{"num_hidden_layers": 11, "hidden_size": 192, "num_attention_heads": 3, "num_key_value_heads": 3, "head_dim": 96, "intermediate_size": 512, "vocab_size": 965, "hidden_act": "geglu", "norm": "rmsnorm", "norm_place": "pre", "norm_eps": 1e-05, "positions": "rope", "rope_theta": 1910.0, "rope_fraction": 1.0, "qk_norm": false, "attn_scale": 0.102, "bias": "none", "tie_word_embeddings": true, "parallel_block": false, "init": "uniform", "init_std_qkv": 0.0338, "init_std_o": 0.00589, "init_std_up": 0.0338, "init_std_down": 0.00442, "optimizer": "adamw", "learning_rate": 0.00254, "beta1": 0.9, "beta2": 0.98, "weight_decay": 0.061, "lr_head": 0.0127, "warmup_steps": 244, "schedule": "wsd", "decay_fraction": 0.673, "decay_shape": "sqrt", "final_lr_fraction": 0.05, "batch_tokens": 65536, "max_seq_len": 128, "doc_mask": true, "train_tokens": 245200000, "max_steps": 3742, "dataset": "wikipedia_en"}
MLP neurons of a small language model. Each row is named by its layer, matrix (gate and up: input weights; down: output weights) and neuron, and shows model dimensions 16-79. Each number is 50 + 10 x the weight over its row's rms, rounded and kept within 0 to 99. A neuron's up and down rows have the sign that makes its largest values positive.
After each neuron's rows, "fires in" lists the words (lower case) most often at its 100 highest values on Wikipedia text that the model never trained on. A number after a token or word is its count.

L6.gate406:35 65 56 39 57 47 41 58 46 39 45 50 73 38 49 54 44 39 51 63 61 52 45 56 58 56 55 49 47 33 55 61 42 57 43 56 52 47 55 39 59 61 51 43 35 58 36 42 39 34 58 60 54 59 56 43 44 39 60 63 59 41 53 56
L6.up406:49 64 51 56 58 33 43 49 58 62 46 48 33 56 26 51 52 58 50 53 61 62 43 63 39 44 51 75 35 45 45 38 46 70 53 53 45 59 47 47 57 69 65 34 55 52 63 43 68 50 49 38 41 57 42 54 52 52 55 45 47 40 62 60
L6.down406:42 43 41 56 48 52 47 56 42 62 53 68 51 55 50 60 45 53 38 51 57 74 44 58 61 42 49 38 51 37 45 53 30 38 65 65 65 64 36 43 50 44 67 52 51 47 55 54 58 45 43 54 58 41 56 54 44 33 30 44 61 53 58 58
fires in: "took" 20, "people" 14, "of" 9, "population" 5, "top" 4, "number" 4

L7.gate19:54 57 43 53 44 38 44 33 66 44 56 46 58 45 39 56 55 65 72 46 53 84 50 51 63 36 46 48 45 37 48 50 51 64 54 34 51 44 45 43 40 41 44 39 59 58 37 63 46 63 52 74 51 61 40 48 34 40 38 66 49 42 58 48
L7.up19:48 44 31 61 68 64 46 47 50 67 32 42 54 58 58 45 52 63 49 38 40 46 47 53 47 48 34 54 51 56 53 52 57 57 48 49 50 53 57 44 53 65 42 42 44 45 51 55 46 51 58 50 46 84 44 46 51 47 59 50 49 63 55 38
L7.down19:45 63 65 62 40 53 50 53 50 44 68 22 70 56 40 54 42 47 54 44 54 75 44 60 49 50 62 45 52 64 60 54 56 45 41 46 48 58 58 54 41 59 53 22 51 50 57 41 53 71 44 56 52 45 45 49 54 67 41 49 36 41 49 62
fires in: "with" 24, "video" 11, "year" 6, "single" 6, "title" 4

L6.gate246:40 37 47 42 58 37 33 56 48 54 68 52 58 51 40 45 42 59 62 62 74 53 65 44 38 54 77 46 32 46 39 45 47 26 65 41 39 45 53 47 36 49 62 54 57 55 54 44 48 49 63 39 44 49 67 44 42 41 45 59 25 52 49 46
L6.up246:68 50 45 49 45 64 56 43 71 42 55 27 40 43 64 72 50 57 49 47 42 42 46 62 58 45 43 46 50 63 54 42 56 62 54 45 35 54 51 46 71 41 44 53 48 57 53 62 74 59 54 51 43 49 36 58 60 53 56 67 31 51 54 62
L6.down246:52 30 51 53 48 32 45 40 46 25 36 38 63 65 41 47 50 54 47 43 52 67 57 34 50 54 58 45 44 41 51 47 51 39 58 43 37 26 46 36 50 62 51 50 36 42 49 45 37 41 54 58 61 55 55 42 53 28 49 47 52 55 43 45
fires in: "with" 85, "without" 5, "along" 4

L2.gate53:43 37 47 46 48 41 36 45 56 58 47 52 32 35 25 53 47 49 39 51 54 72 43 50 43 60 60 52 46 46 49 42 46 33 48 52 56 60 40 51 55 72 62 62 52 45 76 50 53 42 39 51 38 30 64 39 64 45 69 51 60 41 48 43
L2.up53:59 48 65 42 58 53 57 42 62 61 53 39 65 39 47 61 47 49 52 34 33 70 46 44 47 52 49 42 50 60 61 62 53 60 45 56 61 47 24 43 45 56 43 37 47 52 49 68 56 54 42 44 57 58 56 40 50 49 55 42 47 55 58 37
L2.down53:72 35 53 53 52 60 53 44 59 51 56 62 65 59 38 42 46 34 53 67 44 31 39 58 47 49 47 55 48 57 32 45 49 34 67 47 55 36 41 57 48 48 70 51 59 38 50 55 28 42 52 23 48 70 61 39 49 59 61 45 38 44 49 61
fires in: "in" 36, "during" 31, "kg" 7, "3rd" 5

L7.gate394:46 63 45 57 49 39 42 62 58 39 50 68 54 48 29 58 51 68 40 31 53 50 37 66 73 42 52 26 49 46 47 34 50 52 47 44 46 56 43 44 33 41 61 34 42 47 40 48 66 63 62 62 49 52 64 51 45 55 70 58 41 64 51 33
L7.up394:38 27 57 46 44 46 40 73 48 35 76 64 56 40 52 84 56 72 56 61 50 58 45 48 32 44 47 36 48 54 37 37 53 47 41 54 55 48 59 56 52 54 43 68 52 36 62 53 57 63 56 56 67 52 45 36 61 60 43 53 51 61 60 33
L7.down394:51 38 45 55 51 31 40 53 62 41 61 62 47 40 43 47 46 48 48 43 51 54 55 29 59 45 63 48 40 42 41 59 45 46 57 63 56 46 49 47 74 48 43 30 57 63 35 51 47 39 83 59 41 52 44 37 55 43 44 54 55 49 44 45
fires in: "in" 32, "during" 15, "along" 11, "throughout" 8, "within" 7

L6.gate218:37 51 52 59 48 63 57 50 64 51 58 43 64 59 60 45 64 42 45 43 33 35 26 60 43 48 52 50 46 58 58 49 32 59 61 63 64 48 36 27 62 44 60 47 48 66 49 32 46 46 66 49 67 45 58 45 46 78 47 55 59 59 63 44
L6.up218:71 42 47 69 54 63 35 48 63 45 59 41 40 47 46 46 28 50 63 50 55 65 59 52 54 48 44 51 55 39 50 43 43 52 66 55 50 61 68 47 39 53 34 62 60 45 65 46 55 61 61 27 52 44 42 37 34 55 45 56 36 52 44 51
L6.down218:58 64 43 40 67 52 49 45 54 48 55 45 44 35 48 57 50 40 35 53 86 53 40 47 45 45 37 63 51 49 63 64 35 39 66 39 56 48 45 31 39 50 55 54 48 54 65 30 60 36 52 55 36 46 56 59 15 39 50 63 39 44 45 40
fires in: "that" 28, "described" 7, "growth" 6, "despite" 4, "though" 4, "because" 4

L6.gate212:53 55 52 55 47 45 44 61 53 36 40 57 56 50 52 44 37 62 48 72 51 60 43 46 35 37 35 41 54 53 25 50 51 57 38 43 52 47 60 36 40 62 40 63 34 63 51 52 33 36 54 53 55 43 75 39 43 42 38 55 48 61 32 53
L6.up212:45 48 31 51 41 63 51 44 59 59 48 67 61 53 42 53 32 43 43 57 27 65 37 53 59 42 54 50 49 45 57 26 56 60 62 51 61 43 52 28 40 63 66 49 33 47 61 50 49 62 57 52 60 47 62 44 54 54 58 62 59 52 57 35
L6.down212:47 50 64 42 62 65 58 53 44 45 51 45 40 40 34 64 69 48 47 58 52 63 49 54 62 46 46 34 54 53 38 61 39 57 49 41 49 51 37 63 44 71 55 34 58 61 64 49 62 75 44 38 50 41 34 46 52 54 55 57 53 51 50 54
fires in: "at" 43, "where" 22, "near" 19, "under" 5

L8.gate64:37 44 64 40 61 63 66 65 58 34 53 54 40 64 48 49 62 45 44 50 59 47 58 53 38 49 49 57 47 46 52 38 43 48 40 43 42 84 52 60 58 50 42 31 45 44 43 61 44 41 64 45 43 52 59 56 41 66 37 53 26 50 67 50
L8.up64:58 54 47 42 57 42 50 46 45 46 64 52 64 47 36 48 35 50 51 61 47 33 59 41 67 42 67 54 68 50 40 59 44 52 47 48 35 33 46 54 42 41 62 66 56 52 70 52 57 38 40 58 41 40 61 52 61 53 64 45 77 57 47 68
L8.down64:57 54 46 31 47 63 59 59 60 53 59 48 51 51 44 54 41 61 50 63 41 44 65 51 39 51 47 62 63 44 58 55 53 54 41 63 33 36 59 49 58 52 63 39 46 63 46 51 54 77 48 53 50 47 47 37 58 45 38 45 32 51 48 53
fires in: "its" 29, "it" 25, "their" 13, "her" 11, "more" 7

L8.gate338:60 53 49 38 51 57 51 49 58 35 38 45 77 47 44 62 51 48 43 42 56 50 61 57 49 58 74 45 46 44 48 50 56 39 62 48 38 48 55 51 47 44 46 36 48 57 62 46 44 32 58 68 52 57 60 39 45 65 46 46 46 50 57 67
L8.up338:49 45 57 42 53 39 42 48 27 58 42 68 56 39 54 33 42 43 47 49 57 49 35 37 47 56 53 64 68 35 59 51 37 42 47 39 52 52 52 45 40 56 66 54 58 50 51 46 83 53 69 60 57 66 65 52 46 45 35 66 59 47 50 36
L8.down338:47 41 42 41 39 60 63 58 45 50 62 44 57 62 63 53 58 31 49 59 56 64 55 44 38 56 54 52 66 44 50 68 72 57 59 52 35 53 44 66 56 59 51 46 39 51 54 49 58 33 48 53 37 44 68 25 45 51 51 54 52 55 47 55
fires in: "an" 55, "as" 7, "another" 6, "announced" 4, "analysis" 4

L8.gate38:51 43 29 51 37 41 34 41 62 51 59 72 39 39 52 51 38 44 56 37 46 68 42 58 64 49 48 47 33 26 48 59 59 31 53 51 56 45 62 40 34 62 43 46 35 52 34 42 37 49 46 56 44 51 51 60 45 36 51 40 34 54 55 42
L8.up38:68 42 66 28 57 51 59 52 55 47 52 39 52 48 49 49 35 59 60 40 54 43 43 32 57 40 56 47 50 52 36 59 54 66 57 51 51 44 39 56 34 40 50 47 45 75 45 54 57 42 47 41 37 62 62 50 49 43 34 55 51 51 55 60
L8.down38:41 39 51 75 62 39 54 51 53 56 54 49 65 47 42 59 44 65 41 55 54 51 43 55 51 53 37 54 53 55 68 48 57 57 52 33 34 51 40 66 44 61 42 51 68 62 55 41 55 42 61 44 62 39 48 55 58 44 55 43 46 49 20 50
fires in: "album" 14, "by" 14, "along" 11, "al" 11

L2.gate66:55 51 38 34 63 53 74 69 44 63 43 55 60 50 34 57 43 38 62 38 44 52 63 52 52 45 50 57 32 45 55 68 58 56 36 57 62 54 46 66 49 59 45 32 49 42 49 63 58 45 56 39 59 40 39 41 54 39 49 62 33 43 65 71
L2.up66:60 53 33 44 55 60 64 54 54 66 52 17 58 51 40 58 41 42 58 54 55 47 62 55 54 50 48 40 50 28 53 45 38 46 59 36 46 58 41 63 48 65 39 47 47 58 34 51 40 53 57 35 51 47 59 59 53 31 69 36 52 55 51 59
L2.down66:64 48 49 67 48 55 62 44 41 69 62 50 63 66 48 24 32 48 42 50 46 56 38 60 51 38 55 61 55 56 36 46 59 40 54 29 49 51 53 55 32 42 44 60 52 45 53 43 59 49 61 46 45 62 53 52 67 46 44 45 42 52 35 55
fires in: "team" 25, "named" 17, "population" 16, "number" 15, "television" 5, "internet" 5